config.toml
num_key_value_heads = 4
intermediate_size = 704
init_std_up = 0.0337
max_grad_norm = 1.0
MLP neurons of a small language model. Each row is named by its layer, matrix (gate and up: input weights) and neuron, and shows model dimensions 144-207. Each number is 50 + 10 x the weight over its row's rms, rounded and kept within 0 to 99. A neuron's up and down rows have the sign that makes its largest values positive.
A block is one neuron, or neurons of one layer that tend to fire together. Before each block is what it responds to, as a language model described it from the Wikipedia text at the highest values.

Periods ending sentences, often fused with a closing parenthesis, quote or line break, as in "1855)." and "9/10."; also stray word-pieces in code and tables.
L6.gate230:62 61 59 59 48 37 34 34 60 46 53 36 74 36 56 63 40 48 46 60 71 57 48 68 44 51 70 59 50 54 57 40 55 48 50 45 47 50 42 49 48 47 46 63 50 44 58 42 52 47 51 42 53 41 67 59 39 54 42 49 45 54 42 56
L6.up230:57 52 29 53 61 41 52 57 47 54 58 50 63 41 59 66 43 41 41 30 63 47 54 49 29 48 56 57 51 70 53 42 72 63 58 57 71 37 39 50 26 56 38 60 35 53 50 41 57 58 40 53 39 34 50 44 52 48 60 59 54 37 48 40

Decimal points and dashes between digits in numbers, coordinates and scores, such as 120.505833, 4–3, 1.77 m, with a few stray word pieces.
L3.gate4:43 57 51 66 34 54 66 48 54 58 44 54 52 63 50 62 57 59 41 47 54 64 38 51 61 57 58 53 39 50 47 54 44 56 38 55 60 45 45 53 44 61 47 30 41 70 48 60 45 46 33 57 46 40 51 34 53 46 55 48 27 61 59 49
L3.up4:57 52 50 44 50 47 54 59 44 50 50 45 62 51 49 35 57 41 54 56 63 50 65 69 52 63 40 48 57 45 70 47 50 56 53 51 58 44 56 35 46 41 34 56 78 48 57 50 53 41 48 57 70 40 57 34 35 50 67 47 25 43 40 37
L3.gate37:45 63 66 54 61 64 26 57 50 41 40 59 42 49 42 49 36 40 45 62 31 40 53 50 68 70 50 49 37 50 46 39 40 41 37 40 54 63 31 57 48 56 49 52 43 45 50 36 42 37 44 48 60 40 44 35 53 43 51 62 50 53 52 47
L3.up37:44 55 50 62 45 49 46 37 52 52 37 48 30 55 54 53 46 59 47 49 51 49 56 50 71 57 54 27 58 54 40 43 35 51 37 41 35 60 50 45 60 47 49 40 82 55 65 25 50 48 47 57 48 29 53 36 43 41 40 68 51 43 39 41
L3.gate103:38 45 60 52 32 63 45 61 42 44 54 55 45 52 59 48 53 48 28 50 61 47 60 60 61 34 67 50 55 48 45 43 51 68 81 51 38 47 55 64 26 65 44 47 46 50 57 50 53 54 29 55 56 47 49 51 57 33 48 41 37 60 47 45
L3.up103:43 55 34 55 48 60 52 58 43 69 54 51 39 59 55 50 60 37 41 48 50 60 73 44 54 53 48 47 59 55 58 30 46 41 75 47 54 39 60 46 50 52 39 42 41 59 44 57 50 32 36 48 51 57 35 53 53 48 68 48 63 44 42 44
L3.gate128:45 56 61 56 47 50 59 59 47 45 31 45 58 63 53 74 50 50 33 38 61 47 56 51 51 68 54 65 63 41 38 59 67 60 60 58 54 45 38 62 54 63 28 52 48 63 42 52 61 48 37 44 62 52 38 29 50 36 53 48 60 65 48 57
L3.up128:45 52 46 51 49 40 46 39 45 44 56 22 58 48 43 66 61 45 50 50 47 47 81 49 35 65 52 53 53 41 72 38 39 56 60 46 63 42 46 48 47 70 37 52 46 48 47 63 48 34 48 61 57 61 31 23 47 49 67 53 34 53 52 45
L3.gate227:42 51 61 42 48 40 57 54 48 46 63 57 66 59 46 43 56 48 51 31 52 40 41 60 55 49 48 44 57 39 52 58 41 56 51 42 36 48 52 65 43 49 39 39 52 53 33 53 62 49 36 46 69 38 33 41 66 38 42 49 62 59 69 42
L3.up227:52 55 52 68 70 47 52 45 47 32 56 45 53 58 45 52 49 37 43 43 30 51 36 72 53 53 44 51 75 38 55 51 37 59 32 62 44 49 50 61 37 46 54 42 48 55 63 50 45 38 50 54 60 49 36 48 46 36 40 57 29 53 55 45
L3.gate336:50 55 54 45 33 74 49 44 53 47 64 43 45 52 61 51 54 51 30 60 45 38 57 43 44 64 38 54 53 44 28 54 37 57 36 58 64 38 64 57 52 45 60 25 56 45 49 45 49 47 42 68 48 45 45 29 63 45 66 54 60 61 65 50
L3.up336:55 35 53 43 52 45 44 65 47 49 48 45 64 34 46 46 60 46 47 40 42 45 43 48 52 63 52 45 44 48 30 43 40 42 31 61 47 56 50 51 51 49 63 71 59 56 59 47 59 57 52 57 55 40 47 52 53 45 43 44 54 57 50 40
L3.gate358:55 51 52 67 58 58 44 51 46 54 56 32 41 38 54 43 37 51 46 20 71 49 48 48 71 50 71 50 41 38 56 51 63 50 55 42 36 39 68 45 65 35 77 53 44 41 50 44 55 45 50 49 39 52 52 46 53 53 67 65 71 30 62 56
L3.up358:46 38 44 67 44 54 43 30 63 65 35 55 47 59 38 64 40 52 51 34 59 25 55 62 50 43 27 43 53 52 46 47 50 56 62 63 58 55 53 55 68 56 65 63 31 51 37 50 56 39 60 39 39 51 39 41 41 46 53 41 61 50 64 42
L3.gate378:43 66 49 49 59 64 51 39 35 60 58 33 68 45 47 55 53 52 37 62 47 45 41 70 53 51 39 52 64 48 52 51 46 38 47 56 48 53 42 65 48 30 35 46 37 46 52 56 52 54 53 37 45 52 31 48 51 53 47 49 50 57 41 53
L3.up378:61 39 49 47 56 59 70 45 43 45 54 41 51 60 49 56 53 51 50 46 77 44 64 60 47 41 44 47 60 55 64 49 48 56 36 56 43 41 60 70 47 30 39 36 59 51 70 62 54 41 38 33 63 44 61 30 47 44 53 61 43 54 54 58
L3.gate436:51 57 60 52 48 37 53 58 69 37 47 35 49 75 52 54 59 52 47 41 43 38 44 55 64 56 54 44 61 75 50 36 46 57 53 37 59 49 43 70 59 62 53 55 37 59 59 36 54 65 36 45 50 36 71 51 57 60 52 45 58 46 56 58
L3.up436:41 61 48 37 62 49 55 51 65 53 54 36 54 47 36 50 41 59 43 29 60 42 45 39 42 48 48 59 36 68 52 52 40 39 57 61 50 55 41 36 48 46 32 63 59 64 61 39 48 38 40 56 34 33 50 38 59 62 49 53 49 39 43 46
L3.gate449:53 54 54 43 60 51 63 42 51 56 44 55 43 60 44 39 47 67 54 48 52 45 66 57 54 56 57 50 55 53 59 75 58 47 43 44 47 42 47 47 54 55 42 49 50 65 52 59 31 53 56 41 49 56 52 25 40 56 43 35 47 47 47 50
L3.up449:47 46 55 42 44 32 56 56 55 49 49 55 54 30 59 40 34 52 43 47 41 63 43 39 60 54 33 50 62 50 48 56 59 48 49 52 39 44 43 55 77 48 51 33 32 38 52 71 54 50 30 49 45 57 46 50 51 46 55 30 54 69 26 55
L3.gate452:45 59 50 53 39 44 52 43 43 53 30 57 42 55 48 42 50 40 64 39 70 38 57 49 59 52 45 49 71 50 59 62 39 48 54 58 56 34 43 58 42 52 44 57 52 59 48 52 50 45 63 50 51 58 60 45 50 42 71 45 49 35 55 47
L3.up452:55 57 49 43 68 56 58 69 45 64 45 52 49 57 44 40 53 57 57 60 43 30 42 65 62 55 38 36 47 37 57 45 54 56 53 54 41 48 34 59 62 47 42 53 52 43 68 49 45 66 66 36 40 38 55 40 42 45 63 48 50 47 45 60
L3.gate482:37 61 68 57 58 45 68 44 43 46 50 47 56 48 58 57 49 42 67 56 42 54 52 44 52 50 40 63 49 39 59 65 66 67 42 35 45 64 59 65 61 33 44 37 46 45 51 37 42 58 67 35 51 35 47 47 42 54 48 52 70 36 34 55
L3.up482:33 56 63 52 54 35 40 52 41 43 58 39 51 35 50 39 52 33 55 52 24 53 49 58 63 42 58 46 36 51 66 49 41 28 48 44 67 45 32 44 76 47 41 54 48 44 40 51 46 46 41 55 58 38 59 48 42 33 53 54 54 51 45 52
L3.gate572:58 57 49 47 47 44 65 46 54 51 42 48 56 62 52 28 43 35 56 46 48 40 48 61 56 56 36 70 47 48 68 50 33 72 55 51 45 45 60 48 64 69 62 72 46 48 76 43 64 36 49 46 60 53 38 61 41 37 38 66 57 58 47 44
L3.up572:54 58 55 51 45 40 53 40 52 51 61 40 54 55 57 54 55 57 44 57 55 67 58 67 49 58 48 41 46 69 55 55 25 41 52 47 45 56 55 45 59 43 56 43 58 72 48 63 45 40 63 70 49 42 51 62 57 58 61 55 65 65 49 56
L3.gate595:43 62 50 36 53 38 63 45 49 53 37 45 43 37 40 48 44 65 50 36 53 53 51 39 37 58 60 61 49 76 51 62 42 72 49 38 46 54 57 55 58 44 65 52 53 62 45 51 61 65 52 53 40 52 50 58 42 56 47 55 60 42 60 37
L3.up595:47 41 52 65 60 70 42 56 32 49 52 53 48 43 61 44 67 51 34 21 57 36 50 41 48 47 45 55 40 46 54 62 45 52 55 56 28 39 56 54 38 71 59 39 53 39 39 70 58 60 44 43 41 41 69 43 38 42 58 43 42 44 37 40
L3.gate596:61 52 49 34 42 47 47 40 45 45 53 60 50 54 45 50 36 72 53 42 39 42 71 64 42 60 50 55 42 68 61 53 64 50 53 54 58 31 41 52 49 59 45 79 62 74 41 30 45 50 52 58 51 66 52 50 40 67 40 40 45 51 44 62
L3.up596:75 67 51 71 39 48 69 47 58 51 59 37 46 60 54 34 44 52 49 50 32 55 60 47 44 59 71 60 49 50 44 53 63 50 77 76 61 51 47 61 41 50 52 55 56 50 40 43 45 47 49 43 44 45 35 47 55 58 54 51 45 54 47 54
L3.gate699:34 55 38 58 44 55 53 36 42 49 52 52 53 57 32 46 42 37 28 42 32 52 57 41 61 56 48 51 55 34 48 44 38 74 49 57 39 48 53 33 44 51 33 59 44 43 27 45 52 61 53 52 60 51 48 64 26 26 39 66 50 37 42 54
L3.up699:49 47 57 56 53 52 35 42 54 48 59 47 57 62 57 57 63 46 30 57 46 49 37 45 55 36 54 51 58 25 52 49 42 50 55 45 40 54 56 46 31 45 55 41 62 53 54 56 64 56 48 63 53 56 68 57 32 57 56 36 56 41 38 72

Nationality adjectives and country names or their first pieces, such as German, Roman(ia), British, United States, in tables and prose.
L4.gate407:50 57 41 69 47 29 66 47 53 56 56 54 39 69 53 49 37 52 46 49 48 52 55 42 36 54 56 52 60 50 47 43 58 54 47 54 58 49 56 53 44 39 67 52 49 44 42 44 58 41 47 48 53 57 51 71 73 48 36 47 59 46 46 68
L4.up407:54 46 51 41 67 37 56 61 44 38 39 60 55 31 41 54 51 34 61 48 63 48 23 46 43 51 55 51 54 58 41 42 67 54 56 41 53 55 48 38 24 67 63 40 42 37 38 45 72 59 43 49 49 65 49 46 58 24 38 47 59 65 64 61
L4.gate462:46 49 63 54 49 57 54 45 51 62 51 52 54 50 58 47 54 48 38 34 47 57 53 50 43 59 37 45 39 17 42 51 68 53 43 74 63 37 65 68 43 57 56 40 45 38 52 48 36 55 48 46 50 58 48 40 56 51 39 47 53 53 43 38
L4.up462:42 63 54 42 42 45 51 38 50 54 49 45 53 56 54 58 59 70 59 50 48 47 36 46 42 56 49 69 30 44 44 45 41 38 60 61 74 26 42 51 64 42 49 27 33 68 54 50 63 33 48 47 56 42 46 50 53 64 49 29 47 47 38 63
L4.gate477:47 54 45 50 63 51 55 52 47 63 50 54 55 40 40 45 58 31 44 62 44 50 56 48 31 49 49 51 67 40 37 44 45 48 49 50 74 37 59 52 51 53 41 59 54 55 45 42 25 45 46 58 59 46 53 54 63 46 42 50 52 67 55 54
L4.up477:55 58 67 42 57 53 45 44 49 58 34 35 64 49 60 54 43 44 45 79 41 56 47 60 41 56 47 57 37 73 50 41 34 58 38 68 60 57 56 53 44 41 57 55 38 39 56 45 49 49 42 51 62 54 50 61 56 46 26 52 58 41 49 48
L4.gate582:68 53 42 41 46 53 61 62 55 37 53 46 75 53 60 48 51 44 48 53 47 55 31 42 63 55 30 48 57 30 50 44 36 48 49 61 68 57 50 52 49 53 47 38 53 44 52 33 40 47 43 45 49 57 57 10 59 50 46 70 48 44 69 38
L4.up582:46 49 63 33 54 51 35 39 51 48 51 55 63 38 54 49 58 45 35 61 47 48 50 48 64 59 47 51 39 30 39 41 20 46 51 53 47 40 33 67 58 49 41 43 49 40 45 46 21 50 44 51 62 49 61 36 49 57 19 63 45 39 57 42

Nationality or group adjectives and their suffix pieces, often after "a" or "the" before a profession: British, German, Bulg-arian, Commun-ist; also "se" in segments/sections.
L3.gate12:40 61 29 49 52 45 37 45 39 70 54 57 51 39 52 57 54 46 32 44 51 63 45 58 49 47 58 42 48 45 53 50 59 49 47 47 39 41 46 32 61 56 40 66 66 51 70 48 41 53 42 68 43 39 46 36 47 58 68 60 47 53 68 57
L3.up12:48 53 38 48 51 44 35 63 45 61 43 52 66 48 41 48 46 48 48 47 44 53 43 43 44 34 43 60 60 47 39 35 42 36 53 53 62 49 45 42 43 48 40 53 41 47 58 41 61 47 53 62 46 62 42 44 45 35 53 70 35 73 40 39
L3.gate13:56 41 51 58 38 54 54 64 67 54 42 46 45 53 56 38 47 56 52 59 55 55 46 74 48 51 45 53 31 63 45 35 57 52 48 56 43 52 60 45 48 54 39 44 40 48 60 27 44 47 44 58 49 52 52 46 56 52 35 56 51 40 49 46
L3.up13:66 53 64 49 50 50 59 29 49 41 46 68 57 48 45 46 49 53 39 48 50 45 37 40 40 37 49 56 42 34 41 37 65 36 37 59 52 32 53 52 53 43 63 50 51 45 48 48 42 35 45 76 42 46 39 60 54 46 39 49 56 36 52 65
L3.gate67:53 61 50 73 51 60 54 60 41 39 39 28 55 50 32 46 65 45 36 40 40 46 66 60 63 31 52 43 51 40 54 44 28 56 52 69 52 58 56 43 47 61 61 33 25 45 64 52 61 46 41 45 51 55 40 60 43 51 42 33 42 47 47 58
L3.up67:53 49 34 61 45 63 46 51 66 57 48 56 49 63 44 41 63 64 48 36 33 65 45 47 42 54 54 52 51 40 58 56 61 48 52 32 46 57 52 30 58 51 57 45 45 67 50 51 49 51 61 43 64 49 62 35 43 56 26 35 49 39 53 52
L3.gate206:39 51 55 40 57 60 26 49 42 64 47 55 51 34 41 49 56 43 23 45 59 44 58 48 40 60 70 30 27 37 53 50 56 35 65 61 77 75 59 53 36 52 65 61 37 41 40 43 47 54 51 51 47 56 68 43 45 52 43 45 44 44 37 45
L3.up206:43 54 28 47 59 63 59 59 51 42 54 38 38 39 45 38 58 50 58 55 56 64 66 59 47 57 29 46 29 52 52 47 59 64 52 43 51 41 51 46 32 66 44 56 63 39 70 50 59 41 51 52 54 57 63 50 38 47 45 48 40 21 59 50
L3.gate304:56 55 40 66 50 64 62 57 40 37 64 60 45 51 65 30 50 62 57 42 44 51 59 61 37 54 40 44 53 41 73 40 43 52 51 51 55 60 40 44 29 40 47 54 43 58 40 39 44 48 56 61 63 45 44 62 47 56 48 60 46 68 41 57
L3.up304:43 58 43 48 53 43 42 43 62 47 52 62 65 43 58 38 58 46 60 44 60 49 41 47 52 45 51 63 64 46 56 54 28 44 62 41 49 52 49 47 44 56 47 41 46 34 32 36 63 64 40 31 38 58 39 46 34 44 34 47 43 68 62 52
L3.gate366:38 51 55 42 64 36 45 62 42 60 44 51 41 55 41 51 43 47 53 57 47 71 47 55 47 59 68 52 56 47 59 31 50 47 54 53 45 37 56 46 45 47 57 72 40 39 67 62 52 54 37 64 53 50 55 66 54 41 46 53 50 56 44 42
L3.up366:45 53 63 46 34 41 50 60 45 57 51 47 62 73 47 44 67 57 57 64 57 39 44 59 35 40 64 40 58 56 38 52 43 45 53 57 54 46 46 60 29 53 61 52 66 43 51 56 44 60 53 60 56 53 49 59 68 54 50 60 34 53 50 48
L3.gate458:50 39 33 63 58 31 72 34 59 57 58 53 40 47 57 43 42 66 44 56 47 54 58 50 45 55 46 52 38 36 40 53 42 56 56 34 42 70 37 57 58 43 57 48 53 57 57 43 49 46 52 53 48 43 56 53 48 47 56 59 51 46 46 46
L3.up458:47 44 48 61 56 45 64 59 58 67 54 50 63 66 51 38 46 43 50 46 40 51 46 52 56 45 34 48 72 28 63 68 43 54 44 56 44 48 64 57 59 63 51 49 43 43 42 37 46 47 59 64 43 44 60 53 64 60 41 31 38 66 47 63
L3.gate463:38 59 44 67 51 44 45 51 35 44 39 55 39 60 63 44 46 38 47 56 43 56 40 44 48 52 48 40 55 40 71 40 52 32 53 58 43 52 70 56 45 56 61 37 41 47 63 60 71 48 52 48 44 54 52 53 52 63 36 49 41 44 57 48
L3.up463:39 57 53 51 51 45 39 35 39 30 53 51 46 41 50 36 56 50 42 57 42 56 45 56 35 47 42 57 57 62 71 49 48 50 74 56 47 45 65 50 66 50 56 46 57 56 43 53 45 61 45 58 56 42 56 56 64 58 48 55 43 55 40 46
L3.gate526:49 39 45 47 50 37 58 64 58 43 68 53 53 44 60 39 47 32 46 45 54 36 45 36 68 60 35 40 33 38 62 60 36 42 45 23 56 50 49 46 43 49 53 48 53 63 64 52 37 50 52 60 59 47 52 57 55 47 58 55 41 52 34 46
L3.up526:45 51 50 55 44 45 57 71 55 35 37 42 47 51 55 47 45 63 44 44 55 34 49 58 34 47 44 47 61 44 62 50 53 33 61 37 48 41 35 49 62 50 39 51 53 51 39 43 58 44 63 43 45 57 69 43 79 61 47 50 19 55 43 39
L3.gate549:51 66 53 33 45 46 44 46 37 41 48 71 52 49 34 51 52 43 52 36 64 53 51 52 50 42 47 51 48 50 34 48 42 54 65 56 63 67 57 37 47 50 61 70 51 50 43 42 67 60 52 54 62 59 44 57 60 71 30 55 33 54 48 43
L3.up549:40 65 57 46 49 40 57 34 56 52 62 40 36 44 36 52 50 53 38 49 46 50 57 37 49 46 75 41 76 43 30 48 54 65 57 52 48 45 43 43 50 49 57 38 51 69 54 56 45 45 43 51 67 58 45 57 47 47 56 65 48 58 69 35
L3.gate567:52 68 50 29 41 24 40 31 49 48 60 47 56 47 49 54 57 35 52 56 42 46 41 64 58 25 49 66 61 58 32 51 44 51 37 56 49 41 53 53 41 50 33 47 47 69 43 45 37 31 35 60 53 57 30 38 43 59 57 72 53 60 49 35
L3.up567:57 51 48 43 69 40 58 46 50 44 52 58 61 59 40 56 45 53 64 45 57 48 39 42 66 55 51 51 60 53 72 51 40 40 48 42 64 53 59 26 59 42 25 56 40 63 54 45 37 36 51 59 43 46 53 39 49 62 49 64 54 36 41 39
L3.gate574:47 34 56 52 53 51 68 53 42 53 52 39 53 46 31 48 46 41 61 38 68 44 42 37 53 55 60 45 57 53 56 40 34 56 32 56 39 55 58 56 37 44 43 34 66 63 59 39 46 52 44 54 60 66 72 57 36 59 56 69 43 60 40 57
L3.up574:58 48 41 54 61 40 58 43 48 58 43 51 59 61 58 54 54 63 53 66 64 46 29 49 45 47 58 53 67 51 58 52 49 42 62 37 46 38 49 49 46 62 45 47 40 53 37 59 53 31 39 55 59 59 51 41 53 60 45 49 34 55 48 63
L3.gate593:48 69 47 53 58 50 34 52 43 66 67 40 54 45 40 54 60 32 47 41 32 42 63 53 41 40 43 63 31 46 60 44 59 48 65 50 51 51 42 48 35 58 33 42 57 46 58 39 45 63 55 36 47 56 64 48 42 58 44 59 42 41 47 50
L3.up593:54 64 61 59 50 53 56 58 44 52 49 51 57 48 30 54 45 64 44 51 65 45 52 66 43 43 41 63 37 55 71 39 65 60 64 54 50 53 44 26 43 62 45 46 42 59 61 53 46 60 48 53 56 57 49 51 59 67 35 37 55 56 60 52
L3.gate643:46 53 59 57 48 33 37 34 45 51 47 40 40 55 53 41 56 37 63 38 68 56 60 51 27 34 43 56 42 43 49 31 45 54 60 46 69 41 59 52 48 76 39 55 50 53 51 52 35 55 50 47 41 59 63 52 55 51 41 55 56 68 56 45
L3.up643:38 41 48 48 55 51 47 47 52 49 59 61 43 42 36 53 63 41 62 48 54 40 47 57 55 73 42 58 61 69 51 52 55 69 58 53 35 50 71 42 46 58 51 40 50 32 54 56 57 46 50 46 50 66 50 48 65 41 39 64 32 63 28 46
L3.gate647:42 56 56 38 63 43 15 44 39 46 35 31 47 48 42 40 46 53 31 41 68 42 60 69 43 63 44 49 32 51 63 42 51 45 36 64 53 55 63 49 40 50 61 60 50 55 58 58 44 54 49 54 54 55 33 60 64 29 57 39 40 48 60 39
L3.up647:49 41 58 49 37 43 43 49 35 60 58 26 42 51 51 26 50 46 30 53 43 47 48 52 45 45 54 35 42 57 55 46 51 65 61 61 56 56 44 60 46 25 69 58 46 41 64 54 37 37 51 54 68 48 57 41 45 51 35 50 39 53 61 38
L3.gate690:32 60 45 53 38 49 54 55 40 59 48 41 45 34 51 58 57 53 59 43 48 62 40 42 37 63 42 74 41 48 61 58 50 53 51 67 53 51 48 30 59 53 29 49 41 54 33 43 46 43 52 50 55 52 56 59 43 48 43 52 36 64 48 61
L3.up690:39 38 51 41 52 52 44 54 49 60 62 48 56 30 49 35 69 50 61 51 50 45 49 55 61 44 59 62 29 39 53 42 53 42 72 60 40 51 37 36 41 48 44 58 41 52 24 54 54 51 46 60 67 57 39 64 54 45 51 41 42 46 58 59

En dashes and decimal points between digits in tables, scores, ranges and vote swings (3–2, 1911–1926, +0.72); weaker on sentence-initial He/She in biographies and inner pieces of names (Kenn|y, Norwe|g|ian).
L4.gate113:59 40 71 49 62 66 40 53 53 51 52 45 45 40 54 46 66 58 57 27 42 53 40 62 39 33 52 46 63 51 52 39 35 53 48 85 70 45 37 51 51 51 47 52 56 44 62 46 58 47 29 58 50 43 63 33 58 49 38 35 47 40 41 61
L4.up113:43 46 45 48 50 58 37 39 54 70 67 37 42 44 53 60 58 53 48 44 41 55 44 39 49 51 54 39 60 50 50 51 58 60 61 54 82 37 50 46 59 37 38 48 42 52 64 44 50 68 62 63 32 41 71 50 59 69 52 53 47 33 57 60
L4.gate179:57 64 58 52 42 47 55 57 32 47 44 53 48 56 39 45 56 47 57 44 54 44 34 60 49 45 45 55 48 42 55 49 53 54 57 58 64 42 59 38 35 59 57 52 57 52 39 42 38 41 45 47 47 56 71 43 33 55 57 45 50 40 49 61
L4.up179:38 61 66 51 50 47 53 20 50 63 47 25 44 61 43 31 44 59 28 46 62 51 43 39 56 38 28 44 51 53 50 37 41 40 65 38 49 41 55 46 43 30 51 44 57 53 51 36 44 55 44 46 43 60 46 59 50 57 51 49 32 50 56 52
L4.gate208:45 41 44 48 43 54 35 63 51 49 36 62 61 52 62 25 58 64 53 40 38 58 54 46 55 38 60 39 60 48 49 52 63 51 48 63 41 51 36 60 41 58 39 58 37 46 50 46 54 28 46 73 52 38 54 50 37 55 52 67 53 57 34 57
L4.up208:53 56 48 55 32 37 46 56 53 53 45 50 66 57 59 50 63 44 50 30 66 50 53 40 62 48 37 42 63 63 35 48 45 59 46 44 38 31 47 53 48 48 33 53 66 55 67 81 62 55 47 55 57 54 28 58 42 58 38 55 48 70 44 57
L4.gate411:48 32 36 70 52 60 47 41 60 39 70 39 41 63 48 42 49 56 53 56 50 57 54 57 54 41 46 34 50 40 45 37 46 39 53 45 47 52 60 69 50 38 51 54 67 51 56 66 53 39 58 48 58 49 41 59 76 59 48 39 45 46 37 58
L4.up411:62 50 54 61 47 57 55 49 55 53 62 51 42 50 32 58 58 56 62 58 44 39 64 35 33 42 54 58 45 50 67 46 24 58 47 41 37 60 62 70 54 52 42 52 45 52 45 54 45 30 52 50 54 42 46 56 75 41 41 66 45 59 38 43

Political party words like Liberal, Republican and Conservative in election tables, plus nationality/region adjectives (British, Italian, Northern) and possessive 's in organization names.
L6.gate21:44 61 33 54 48 52 49 71 41 55 57 57 45 40 33 48 49 53 36 51 50 48 42 55 32 28 68 53 48 58 58 38 55 55 50 60 48 44 62 61 48 57 44 49 48 61 50 46 47 54 42 70 59 65 41 40 56 54 46 52 36 66 50 30
L6.up21:29 29 52 57 41 38 44 41 53 44 49 67 42 46 50 36 58 53 29 51 56 45 59 39 29 48 42 61 42 56 62 39 43 48 51 62 44 50 48 57 51 61 63 49 56 53 51 44 61 34 40 68 54 43 40 49 45 36 43 46 40 46 60 51